Part of a small language model's weights.
Training: a variant of Adam for these matrices, 132M tokens.
MLP neurons of a small language model. Each row is named by its layer, matrix (up: input weights) and neuron, and shows model dimensions 0-191. Each number is 128 + 24 x the weight over its row's rms, rounded and kept within 0 to 255. Numbers have three digits each.
After each neuron's rows, "fires in" lists the words (lower case) most often at its 100 highest values on Wikipedia text that the model never trained on.

L4.up683:139160131149125124143150152178131159137134099110073129122125112124136122118122131128105077119134144171101144140110134152135144147118198120123138104088119121132178138176156138143140123120206099135158126128148195127089129154100157124121131134118116143162103214134135120121152133122146119140097127145093122172130141130098155127122160143140147171113173134132112157121136125139162143117147179174157114132162163147122129132142130136125105149166134087210123145126109109116096113167129151132127115146118111141132098137166144160157112153123116151144132121129145131131129120147132157161
fires in: "year", "approximately", "living", "child", "sentence", "place"

L4.up636:145112049144158142080200108118145177124133158133099129142116138153094124125105151098124106146128107097166111115117114114063144097116111124126149136114125121146164138123138121128140139105143163128100125059132179112163110128146143114139153124116134138150131129130127107121089150146116110125124101154188136148110142136127120111161125161137143106155116110127135118121115144094114112131107125124100094099161092158147094109095153123120145093094111121172059137138101143078081126137091131164132093115124124116099078129098137108124151123140133081132105156129146114119129122122143112171
fires in: "year", "election", "approximately", "new", "month", "take"

L2.up516:080130129123145112159180117147154150094140134184126135118118133155106153137130128141152095150131106126118130125138129127157087117130115116108175132125126104109153131152083120147128156134161091134177143140075117099132164138124135107127087098143113121119146133135122129159126123142115186107160091101141164118145133130123091093141102127089128125143106102157111130137147142136107137211140073143132084118129152143159170099104174144126084096148131150132136106119139111126168109096124100106170118120121097161179127096157127185100115099141121144085096128115136095104132120146146134124
fires in: "their", "born", "n", "career"

L7.up251:097172110126128143142148163124143135155084133133135138109119155114102160113131126121146102139158152113128128107119115122154130097103137150165163158137176116147103149083109131141097122111140150138110125068132134071144132155114151106127126156146098159116119119084153114137121114133177121131131116155145162153133143134119126165122135136083100121153137169130141112120125136098123133132169154159146111138155139127131154153112113100167106124077146118149070161161109120098137110131088142126140134104063102135109139172124146124163183159128152085105077121187137138125103106149158138072
fires in: "work", "year", "still", "nearby", "days"

L6.up54:100140137169080122124127128087115092107089116169095128123147132131102101121131064101177132127111081097137140123143101124158124111153132135092102095112138098111097109174134125123115115120125146122117078083116115131161115118133082121099120101103106116130140138092138089135142143143148145091191132130162146107085114143160175104155139132124124056119140125178155110094105130116148095132133124057141156148104110134133084113110085142110144181117113141124147109123108111112113140138128165101118112113087121110132094167126119145109136127149123132115142131090145102114147127110127124148
fires in: "all", "together", "however", "but"

L4.up157:139137152110148125124219139104132154152160163118109168156128168142115119127140157118075153134168126118163125136139117107108139106141155145137130116130119116137164115146175152125092120179117131117126103138119108151146137091181112148140155140114133138094145210157114146165107147140133121135131136121071132133134109132165129142114123095147138131142111121076152164121132167113106149148105115113114122128109152142131122094116154140115113114137092170173149092133140165143138129138127159140109118135154137123127047125151114083149121131166116122115145183117088129131129124141182134122
fires in: "same", "world", "order", "total", "sale"

L3.up448:091124120150129119127127140134144192120120159136185163131176123155114123152108134135130119129122175134144131102142125122131125081124115171137136102128145115150146136126099161120134112117128139119152113111123143148127106134222124128135118103122131141120139106197147119052065125171139142119168117104148139084137141131132125115132141090128134116112102141111127141127136160119132150109119116115104142120130101143170094089117169134103118129127084136065183121132122129083118122129121143144100103134117095100124124129073126108139127151103168114124167133131082122132160184140148135162
fires in: "years", "original", "particular", "research"

L7.up329:143109124139181148116154157130166080135074130072106139187131146125173100113118133131148124145129142094119150148151131126127131059106151112160143159096118134135162128168113110156114156113142101143099139137129129114139120120141114098138112131162113115111124112127154107143090154076160131172095113141104104139102156139130175154120102106145148088130135132146133161106153150100097153138133157132088105122166106119135143218121134143088115127108162086139097144158112127095138110127109159113147106143106141139108108173137156140129148139097151130138118131137085131134152087135144145147
fires in: "years", "year", "personnel"

L9.up394:114131156106121160129121161083137129106136152168187155143166134100110137080109145108102128144114121126118172136166129119105135141174118154114157135139075167131123114152111116104171082083116156111106154123128111162133132146164115138135115141114129117124094150127127148127164091095149139156125086136136122129111167124124124164131120171125091120143103110130120101145122131091112146129102116118189091100143168140110171092126142139158110150153125141083151119110082128151125118117098082142133124163144106168129136096126099119152096071088119146121164140144121095160140161145109135099
fires in: "with", "to", "for", "adapted", "between"

L7.up635:097112130138142160094125181146093095109161144119133094124098128126131201121110153101127129157121147142128136155145102109160102165129146132160137143110093117125159120110137136117183136090129103098152157130100123125107113139099130112130147141171119128136150107118114135165187145142139130121091147142101124168096149152154140137171120188104088135155093134138110150113109126153101120149120134091100128076078166109136125121152115102116091122122132120147170129139141104126161139117123092108119104119099096131145106129169094142111157116108121100130113118159058104134117167142175139151
fires in: "was", "is", "were", "became", "become"

L2.up697:119149193104141130146163135127102108123112174137142133126144110138164152120098121126127137113127161111112131140112114116155069125135164132146141122068084115129119134171129161102165139145141142127127160153158124132146101113105181079159141146128052094144146097101142069106162140105107136172100142126102140127145084154144126114093144125101111171126127149178101129145098137137109123129115119130121105159122112107134176113141136130122126134129102142150157122075161128135142098105100148106159120099115123164118134088129076133136125146111145117079144142123105137116167154119131165090
fires in: "granville", "long", "southern", "ottawa", "eastern"

L2.up716:166149109143199121122125117101094115114142158101167156129160072114136108170075155126163124132117153127112140145129139102149095116134173125092147141117129155118133175107129143130137125128123162137132121102137159101129141080151150130127143163105145117156127127124134141142126107130105172066149160102119099159130113094114156092157122169122127158148139172125119158151117100121077114084139150107130130110125113120159149145126172129170091158115139135158099125096092116081132120126147100131111138116099141130123097142139111145117115170161094142128105165134102107170142111112162148178
fires in: "released", "pakistan", "japanese", "china", "japan", "download"

L3.up326:113112119121120122130145116107135132140163131126174146127197106150146145145098143142106130143094121143095128191138125122131143089137113140150144137088121127085167145110105123108120121111112116133172152110120129106139156160159134120145154118114100146133142101136117143107181116139159114124173087089120133130097115130107140103116136076131127188111111131070149113137135182115108148143111129120114145122131122095125158120121150136107087128110081116073158135130134126104153120135163138153210108148116097102133127128180135112124112143114121134114138147094077094136148204144149119118
fires in: "released", "band", "japanese", "international", "leaving"

L8.up509:116116139101072153145143138098109140108158132165120139119135154089091119113182125101148138137150154147121119143139108099161127126142105128112132162120151117143151126165157133128140161123105091096158195123141106113160146145179143112131138107145131131129121142168129126143135084126149131141129120077118137163110167114116121136147111118134108145137123133092079105146078141105149138155116149113154084086164132096135124096148136140101077115096131151131144096135126111140086122118111090139105144197130100165134098110153146128184136132138092126109127138125133075135097178129148183140
fires in: "at", "crosses"

L4.up367:130122154119121126116079153148124142137151158136216162127125096147112156153175165104142128132180146162129133136119115116128136124139125140139124143110122115061183141203106142129128131134167131141134135142129093141064128146149127116114136138126136158152147176132132118135129148124135129125161139111134145118115147140102165139159127151153128164119104107069128118115134152134117140129130107137123125118121072120123127075116127140067089107171079095155125099132134152153126136158147165138092085142137125135117112122156086108069139150135142151146136102134099105134122114158157107140
fires in: "years", "original", "league", "military"

L3.up207:134150131172148127134145124138119129145113147136151114172150117136127115144186127130139115142114153110122116136146126140125129110143138131120129135115207132124135151173171132131122142117133114128136135128133137126130139113145138124128109185124143114134118149092162124115107136119116134132066052144146124172107065150113146099134192148111157143144154110155107104089147144149136115136142147144141118143140125149144130142138119125120167149143171103197104131147141125104123157137129140126199134141164138124130115142172136151159120140146136143173078137105155182133139075112118140046
fires in: "than", "reference", "conference", "position", "difference", "sometimes"

L2.up316:127134124115109110090139140125153119120109092116113072172115118136145077128146118174130123154093129148122128112133142134126124102112087104119138107170162144106104109128136123116132138108108098123128144167115085073130130118119097129138117119136103129133133113114145157107094105115075129132105114137146128134089135110126084105122029134121115112215156152150125118141126122135135115133130137097116133127117137109102148166146043123130147140095164097115151160115148160128117104107136137078114125081114147116122159153099125140085127101105118117145121132097165118128100158091094142112
fires in: "also", "career", "metropolitan", "berkeley"

L2.up507:116139153128146145152145146120134113123134123130120110113165125142129093123100111135095070118142105133148146149116116148139162120103117139096133155123119149125140147191175131150112177140125129101123106107151155129108111136082134098113103134150144131111116109153112111113145123112136133144150115114128129172097114148113090117123091091126101114120117144119128104124144123094132142129168130104114130177177142111147057121132159152068120119104112152102104109078138111119106112157158139082154155177117093140192115128108083144120155137101099130099158131113090110095148095093111150200
fires in: "have", "take", "order"

L2.up103:126132137164156163104148132120106152137121103176128174126115133200129116087141109114127116141116110149153107142139136103148124093145108149133116116132099098108135123095153094070097170136145119117165127119131133100109181094114126090138111150103150109121081141166158144109163072121134165143133092173110141106141141122151151143141149110137138106123121114162107113164179139148120107122127129124130128148139137110109149066152109119097116153177104120143112151126118121104112141117148139117151141124104118177182143127118116155122126176099118092102104067106160133119131109148085097135
fires in: "then", "2023", "2008", "from"

L6.up576:139130151135194143112197103145195154156128167098161146173160136127135091172113157171137135147125127153084139138140153137058163165142128127150145138139100141148169141086125164101155123178130109132131154131151131140185079137128158110179118127090096124134127127133133183142125117160170107130098103121167124136142139101113097134160109124149118165087122132103138130163147148095124123135122163128109137118151145137127110135135131116148117075138111143150088128137136152134144114136131089126145139120146152155131146113144145148108101122126125143128129179134127161130124134138131115094
fires in: "third", "position", "e", "awarded", "only", "represented"

L2.up120:134131104140104141105154157118128111147143121104135127147092124092159185165110188120172135116108155095098107166160088111137151128143145137075124126108142127119139119178165126103115134133132173099134127164121137105149133112103153127123062111145083127157195115130197138165128140128130092122144107094143147148106167142148096119118129169134124125131141131104116129180142162137085150133156106114190110114115123107145116119126134130092101160100144133100135086104106136085168107104125143097138126143116144112110146111100108124154109181119120137116129120149113104123155120131145126110
fires in: "she", "world", "career", "board", "never", "waterways"

L9.up67:130118118094170144127124157150096127131115121104114179123078141173134173138108122138139137117115183096135134152140099112148124141151120131125129114099131139100137137110118115061145179127119101086153172141104105098118128077138107118121160098114137116154154113183142094126139146129143143121115133114108129141071133142108128125145088141100098095190141109142101111151169170158108156149164111079135146119131129164114141114121144147134102127178129136128133113132141139126088055126105103109104107135099126124120148155130099117124146127085137159128141128172070131158160146136134131133
fires in: "she", "as", "is"

L2.up204:124120085121122137085151158114123138147087114118093170156150150140152079101088123154137116135148162095128134139134114114149142103164137142117139113107109125122171146111123155131152125121114122116158136110154158140118154113120095133121125120138090137131093061130156097142085077127116151145166143111091143182121115143121147153108151175154121145118169141081116143152076129113099143127118135149145140140138137160156125167137139136112126121111137189156058129113115132171145124112129120105155124200149127119154109160142131112157104160113084124127102133118107125117162183102140137130
fires in: "one", "order", "unit", "squadron", "squadrons"

L6.up296:108134158131101116111146157101103112145091124144169142165121158130121087093141095124124102142126097156135132116132085124143131103110130134118135126106204104107065109173148154126112134120140102092112097083102138133128154098129080103119151136087095140170134159145135085115122144095098103104171138138119152097146162115121148144139139177080105079116098130169143122138132114098138129138118104106123109115124103126133122127087099148104117097178126147131058120102130097090119104127106185152123124115112118112101093150140139138122153139125124150095164096131110110129137125134126127156
fires in: "1", "until", "aberdeen", "clyde", "tour", "office"

L2.up491:109111160109115131128143070136152128098139157120122137153147130124100164132162087119129105140142091131126144085115103156166135069139121122118120107159109095127118107118143127103147139167106160116131125127148142093105124124119148102155122135118118123104137137143086120121098109091128158137138112087093161116104158125144127147131109115080115156133118149161163128141087163210138070131152124111135125093150163129110152131109143150105110204133128114137145103109137118137118125139101102117180120130168119192132146067138090122104135108127135174092147127127130164125168101114118135119
fires in: "named", "appointed", "early", "promoted", "joseph"

L2.up291:143112162153100140112120170118113137135172160114134085144116124107098151139182126126190176113109159122118143165147119116099115133141125148121116138130157112143096166176094130154191150107126176172135123108126125130164106145188126137157125113160154141120134136100113133108138153119088145134116141104176139151112121157144128150139140140182152130157143103150120159112139096144130061122120101077138132091094107109131142153093159134107117115105133125116108114114104135132148104166106105111074112110131123123114085119160095129153141132129119109123105123130198118118105126107104122115
fires in: "included", "like", "does", "character", "built"

L3.up373:143121142125116120140123127109124105073112129121028128071122142119139121139125116127157097119104087120132137085121125112147139186121136107143115156132116147141116120107074164122097122089175133133120121085145115175135110121074140121115103128096082119122120123110159121185090118097127153123075184138134116154094099113087098104144088111139113105142142109154141141129142071123138127116129147119133147113142162132160120136131114122122123162126124130131159111107103129133129133135134131079161135121163154136118115123153131158165110123158075130127132152109157087097112143113119133075
fires in: "in", "did", "party", "frac", "howard", "didn"

L7.up672:104127155167103137131154109135143123123099091122134145143137145141102136096089099098149116134131145083111167138115154129118113144145129145119125109123153112125069130157069157155155144113091151109120105120121112148128117142200136097121105088150131102126136055092118122105105091110152150131136132108125132110107154143156111108134113167136112094105100145116122121144153103127106150113133110098163157128089174164153088190117170165120154186142141139120065161118115087069133125133125121116129136136115117119118147146116134148141158104153137113124129131165152128140153174121140138118
fires in: "no", "order", "s", "squadron"

L6.up53:172144107107146146089165109133138093127163148113128105102088123129115112120124146113108124127123186124103117146116109127124145124137134121124107149145100135111176141079121094106103130127140121137151162158136109119131151150123147127113120129116117113126098134126115230140118124122088111137092140114122123144119112111103110127113059128161111169127139141122160118128126143115089129147128144160115096114157126099076135138116055121133105112119074105150030104135126158148131125111117147093118106121163160185136104122138119151123140136121115119122124135104114134135068130139112119078
fires in: "made", "candidate", "elected", "some", "every", "added"

L6.up449:154136099132146151078179154135172109177138165097132127137093150125113125157140141126138127134132133127128116118123106125151128164129128146146134120112132126112178153109120132129151141145129135123141127103144114170150158121136110127128162130103136132151128123156112199153081134161187090149123125136112149142138142113152160154127156154147127151117091156093187133133135143098094151121154165223127077135131135150132087122077149157128081124106090189147113130146095148142115125142092159152130102141131133161119123133171131116150162160143127137101098135126119153100123126136147125107
fires in: "one", "same", "candidate", "school", "total"

L2.up717:089104137160159132116121123110122136163181135152125121104131134139138187099157112106145128145105105097094154191178137112123112148151104151146132132128152129135128130158083131147116155124137124073133127128106111124144159142159092106126157130147127156120085169126146139104209113120096120109148120150145125151131105132130106140122096108133133149149116144141124139128181140118122107106146103113104132134117146110138190107098163103132105130165142106133109143168115132104140119108082122109116105153089109161118143104161106144136119168067171137087124095108148179162097125118158151133
fires in: "played", "well", "included"

L4.up545:124156088138142125110159127150129123129115126131076114117176075125149153123097157146153101143066119075073141120129137140101153127143120140157132146080131138116203153135155149133182107119156140117130138110147173105128124154108128115117099153102120107153109072121137110124143150126142132134184148138149138119096153157102152093120148156107157128137142104122113139119110148148112113132091151141135137118139157119147108098124089122125147135134136072144047148153111130092112148170129127142134099162138128111114133127196152123096106136139143126169140153096151147124146135151120137126
fires in: "only", "approximately", "game", "reception", "than"

L4.up381:107123130098134105131144142134096144130137142125230114080125116140112145116139149111109117106134119137085139127113101121130117093122153120130116144079152110076167123209160126105114134119130117119127134126116120114082120125128115102125114163108136109145139117127127135125124130117105117132128139112105135108129123142096150113087138118127136160104109105081096113109127128132130123143149110130110126076127089099122124059111078140075110128151106048118057113089126130099085130131124197114080102136146100102105099105151110117118119111120119115155128108141110112134125130154143129120
fires in: "made", "than", "time", "population", "song", "s"

L4.up42:152155084131126123137153118116136103123156114139148117090129093141138143101158125112183156134122126132175122151126123135194113107144129150136120133118134107125148150243139122137105158131125111144127128154135082165143130094155119149126143135139152126125150189129123172115139165143127150126194164091114135129149125132138174135108129145132155124142120174121145127127142117124114115149118122106127128124111177126117155117111131146129140137120149162087201142141128147176133142160160202134123110169129153113130134132144121121125154159169133151145151118188123119127142130126139157124
fires in: "all", "but", "league", "labour", "kor", "conservative"

L3.up213:100097130133120112132141141120111147142113077114161148108133125165132136156126133143145161124135119143129149155139121133124123109120119168143140134127132099085132131149139164100139128168141140120143121133105090140140152184156117128121123096140148143132151106145140154156201137157093137120194090100122147056104138128127159165116186106139144121112091148117139119123116114114133148122122125089087172134110130095141159109113129137088098130130075132082118086109141131161141115138147138125074117136082083105125142112099102119096126126102140110112163125144089070129132099156152149177
fires in: "under", "persons"

L4.up715:127146159142176149114119105141149159130153111123094104109144104147133156120099151130174102146112131164148159145126154147094137110127135154140141134099122148156163148157124159135149129131156140126147125161151169103140165143123122141113135132133147136137117197121140134142133137147117133140200131129157116132137175156125117112116143153119163105162136141179136153133135159116118138147116150130134098103167136133121133123136175134120162138136156100210073126145107127109128119142124201187160095164126113131140085138163160129106131152167145133131127164094150150126153122108151141187
fires in: "only", "office", "born", "best", "list"

L6.up746:134111174129142109122103117101181120179143153130190113130100103130122106145138128120138173144109124137123131110113096139127148174181154130104113135121128116103079131164105130149100159150158062130117155163136131138099127095148153133122100155118132112128149168126094116132135157120088138136107081097137126183109133148210111137173078161125117163164140117124157165128142124168111120149134137145126110138149151092139077098123116122107157100161113153171148118131127136132090144132119156147134142126117141119128097091114115143132131128116116145137152164153131132155092116126110105087
fires in: "on", "positive", "positions", "warren"

L4.up607:070108114137142130124139085102114119091073155139071126108137114117108114130098107122154098113141109108110132107116121126098118131116100122125134118094111133121139108113102103101120121099092142112100109096116133116108101106118122097116095114129108100122107067116124106128095123111120125095067109145162125098104123132117093072144122125117132073146137095125114107108125137122127118117132129126107109094123081109135105130115124117105139119106118105100101089116128102066089123100100052030147115122118126102116092120089116124126096108107126096148112167117130130110142115103104111101
fires in: "took", "take", "conference", "reference", "difference", "reason"

L3.up133:100127109115134118139143138110127120058106100107124132091160113129147114118150134120148110113176124129111084179123145120120134137125122101109135140115102109101138150101146103111117115103136106125112131144126135123140126126067136127117150156084077132118131130132119127178107127138144145126127100134115117116102048126107094131131151083111094133113125124116119104115128122133125126133112130137119115120138105111164100102127101127118105131114115116140092125111168129212118087124142090127104114135142107119127132131181124123196126153102107124121060135040048119115144088130135123143
fires in: "year", "take", "age", "above", "position", "date"

L3.up476:127129130110144128147163121114092117199120133126117122097095113128119130135132128111146084133124116115127112121110131123119142139118121135137128133090130130105155134123095133113107108100155115138115121111129113143137099136149146130114135154083080113143130126117115123220029132109195129128104128130119115146131178121117122107119117053114135148115132127107112151128150096107134132125141137143122107106136144128128104119130125126120111141154108115220083110103135130077100115136150148117204119132091122136136094116165120149117119117172151163141105143159136145111148091139131137077
fires in: "about", "found", "reference", "c", "difference", "conference"

L4.up146:105119112119084122139085194158125037119118147110205145084125119129130125162129113130113110125116140146085133119125129137137136166123145115138092115084122122073142135151130121133143110152147137155144139115143177129070124154112143112129117126116120150177116165112141127129169138113148133127109118122095127153101110093109142141152144145143133137138116127075117114120105103133158131095131144167138132119115114143125140064106122121077050113136118146133091141109131134113088120156115098122106111135123097155121133099155112156083107108105107143091117103111119113131102125157098099139
fires in: "while", "years", "way", "later", "greater", "freshwater"

L4.up98:136132118132110114127150163164110130125161129130140147092130104156139159109148142146116157109128136152155131152132128131167107109128120150146109147146161117099181140170129133133145122143119137142160150157122149130119146143126126125139127138140158141155169145115130154098157136134149136143198170113084150095131114133108195167086148152154127149141071174083119101135121130159125135109133124140141144130057136126118131086125127147109104136123133125070156145133135143155117143147130148171085133145149127138138197117197110097081157133143135133137140086178100117148136145154123139163
fires in: "under", "louis", "see", "john", "louisiana"

L6.up323:123129102142114116121156128178106148123134078155173150101105108150112182121095122133109103124136107144097125132117130169134107076097110135190118139133146121131120152133150172120166138128100179148151119065122102136107137166130133141165142134119138143165142120136132122124175157099110143144159145144139134110130141094095116139106093120117158097134078145132100108147133123073133154128099116114126133119093122109108090122099107170148098156115136138106067126146125116097145110086124199121120124124113139126105175076123107136091146094144141122125124119167101120158114106136113127108
fires in: "career", "received", "attended", "votes", "louis", "see"

L8.up228:113111118142150138146136169094118107104140140119153145136145188122121169083177152123083099142127150103110123118142116098137125136111160115134127136125125094113125075106168116149132157122127112116157119141108066102133132141147131124105127122139081075115129087116098157144166155093135158111107144118130138145092122117101126110155133155069132139168142113126091130123131123134146151167154100124123150105138145069121150094123134118135131134179140143146149127146121151113141144134115077132124104121119055179149114140143103135109094087155139150127121156159136108180135090120148183115
fires in: "their", "obtained"

L2.up165:129101135093102094201155101119070113121156095149082155112157123158130109090165108070090136104155157187124105110148104111160115146172129158084126139130106144109101128136130125119124163087148147144137147136149107167105123115113123118132144171128164134115123114133113163114146130122105139152125106118117130115163138146115145131141178117115121148105152125161119125108116073157118176138138099129109119144143147128133187152157123116147128097113093101128125116122145119151105113164163139163109140134115125162127129146134102135132105084126133132172132102164137145109143124171200135133
fires in: "these", "front", "s", "left", "saw", "capital"

L6.up301:124123125073104094123158143106142126141115152136051108124089138120145152120167138114149090134150095097114118086120115109168139133159133119115107126129146123108130138154141154116116137143158092127121159097154097141091135103132099126085176143103100110133144157128133092164141125166056150110166115115154151121142147119133150122129154139151131131107137116122146130146133105164134110137123135130140140115176207121120106076136129133105153151121113126156064107102127160165130125131140227112100109133131106118136133110121137138154146143152108141128098119127149088148132129115150127092
fires in: "season", "league", "only", "top"

L2.up689:102130128115189111099138095152144074118134118111111163121183089105162140104120143100126115127092157168120143127122165145121147128131122111145141188123123125161125153108135118095142108103144181127131142136105111147140120143130120157124100118100106150134126085153147124142096107143136138125078130174110136076138143129105133171141129104131109123165113155150120141122140149138104111192119147068076169112131145147121166157104145142116106165137134128105109137167148143114139117083146098105178165160135123161111174106138150118113139137112127125123097150127075122114144115095153106166
fires in: "years", "among", "also", "website", "subject", "object"

L6.up76:148104120118148130111110129124147099132163180130148123123108113123159150146164186105114158125122193135124124132126096118165142127127115124145105152118057134082202111116103105102116149143153096138135157133142120129122169122164135119138149126136137151135140153144128154129104127142102120116131147083134139145133132137111168127141109129189111156129124126088130131140128130152115179146076132142083119098141129106075145103121134161067096127115095149135096108097143165194116143112166174118093095151161171153107141118144122120117120152111108147119132125115099103143123107151144123140
fires in: "total", "album", "candidate", "added", "annual"

L2.up632:113092133082100142118182105059165163100092129114137148112121127168118109130117110185122091139087154109120145127149131131134136103131156113103139115136156120139154136155141139139138108118128115088156150127114132123150150137125129115152105135161119114090133136176123112133117133103128118148147073130087133122175199101159111127118142150147118132138133110155103133157163126138138144144096086115143096135151139145122185114126136103114074102122105106109104127107149080125114096101153129111102159159117133147117145090120074123142125164130143114137158152166093078115150153161167148144
fires in: "series", "under", "released", "proposed", "producer", "behind"

L4.up623:108163101131163134129190087123125156105079080142120116192150127139124095110128106123166117120137146145167131150120145155100119125125141119101146114136149129153037136171146123129115125105137122101114128156127174107097101137132120131111101149136123147101111219128125157136121107144087135117140130150174133116131104133113107127122121118105152109129152142229119106112136126131143120143177123113122112105146095109111142126151124126143167157149160107093119123141124128116099142106125176089124125126155154119122136160099132150144138108088139128169136118150139137129135158113125140098
fires in: "season", "also", "technology"

L6.up350:160118100137092130124120159152165118131145102163102154126114105124107162133157122101134099121138120147130118163115119165130108118146135141143120130098122095080168125163102120136120150143122151151156121178139090128083093107165107124114166117110174158107143128113150141152169158174090146132161149105137141087120126122121189155121154108155143154122111136118147118123119108108128168135148130141162125129135130136124075091113171198093110106118086153136147116130109144161138138134180173147113089178118147107124144109137074125116184136128117136099128101144101097145130107125124134143
fires in: "see", "kingdom", "find", "payload", "finding", "canada"

L9.up518:132092093115148134114158153125135126097136118194167137110092123137145187130159122147143125149144137175118114104139115154100117096127141107119154115129088095139145125141093141143117123120143104103150123135094100133170143122140111101080089103168118111125170116129134112128127169119139154087119116099127162127151149135115082101124126146121128190132135134133127154130140121130122117110148117124137117107135119100183147103151118145141080137131103116118195158112107097147163117131063144121150151131081140181153131097115103164122094095095157150115100120139121113111130105136097195137
fires in: "s", "american", "career", "chinese", "attendance"

L6.up264:105129129140164105108153114091116137128100129104076116111156107124126122156094152132141080121126054107120124091138130086128116100133142119131146099131102123165103106091151147117196114137133115132105106128138118120168178111130139128090102113093067096098131142138113126139105114113162128115093126111176125155135127134168094100144118142082112037124114136134154152114111160124110107130086129063083124131137117129154139132116092082145139127108140147146084126108092114102118121114081103135141142091112111117120100139122153131136102140116118131153121167103122131116134133110134130142
fires in: "life", "nominated", "cambridge", "connell", "wishes"

L2.up18:124119171109139167114158146088131113095116094143144144107098135167137141123094152113137113155099146129129148131162106100151105143117142135143128116100131135134153068142154150152135125104129166078156131153131089090161139153137166118134107078160123122131170114138153125141105146112138124124102089102161155121155162134144079151135131122121129137113148176141124158130135133180110134131142129091144106109132102117180102096136109127115117151099134149149176058116145118136132115123118107105139088152108141197109124138116113142135127132119089172119111175138127071117131134120146183092
fires in: "such", "this", "different", "information", "techniques"

L6.up374:134128117096127101139156146118134163133127132133052123119144130148153144088111148092117057128180167116127124139128128100143138141100126113095119130143097128160123126136118140110131130135161110132141121069146127147141142153145140134116165124156108158100149173150107089128138123172105161122167145097141128145145106141096128098122131146144129105145145120143120127135129149142135149132172099119126116109201164131101155146191187190123155135113120109149136103106092152177125130145135168129114120149115146120144125192112152134122146162140118145160149126148123086168170145117151122142
fires in: "season", "tran", "andhra"

L3.up647:131123152149110126136114139096142079100110148124032119138128129120148130143149120145172121148096076124122131104118141131135142183139140153136122121122141134116118137141116136139149138140190128165096123111141121180138132118087146134121130126116131122127117121081166129117167137105194148129098099148144123119124165126124122118150162109119145089111147117140132194139133113158143109132123144127130160142126143130168108152124163135121139145129151139133141122098135135108114128139162104108162123130091121126127169118130138164170111164172077163129213130106190104111149149085112137151
fires in: "such", "radio", "prior", "corporate", "saint", "recording"

L4.up191:108154126126163117116184144108150175125111125148234160165131156149119127126138134111154108147144127130156135127128131130088147118134149144122141113089182112123137160255156164123104118116158143130120114136115152142090114105141129129119136137095139147139144106134140154133140141138115122126120123141142131102116144125150107116141147102113152138117134109146125141122133144099136115138144123121111139103155168129151129079133140133098139132155094116193108109147134139111168143168141177105123118144130117103113080134123122141175137132151115119124134162129132132119139145120188136109
fires in: "also", "its", "already", "year", "century"

L3.up204:123136166135112128167102141132069134121134141163120127082096137150109121096226108104121111114134150119113127118132104118160113064158157150086119132099166111097144127168179110127124138109159128115185123138118103107110138167119131110126116135148137124126130136145164119082083103102172151144121130104103125179154120139126142097125133092126103136114138156157094135125173135146143106140136124145127126124153158110140103138139130138111109141166125113164137109103167082118147141098113157062160158098125132157127154140123118142173122106119123121121105111164135083129132160103125130116
fires in: "other", "s", "population", "still", "good"

L3.up194:093127147138117117133099147138130160086134154138255148093125130154110133119131123112151139113165217156140129161135124125128117090126134172126127132128146100143132118148104164107135129120151142124167102136117140110119117128193122122129118106160182147126131125129133126091104132130072155134137156108134144106131157134141146125134128112133111087109113154135121138121128124111136138123124107130127127098122073123154131125126134134109099161132118128102128137131127121084127092098127149111111128132128100127135139134092116121096141123103178132127096119202092075146128149158122142144
fires in: "s", "career", "guitar", "particular", "functions", "arctic"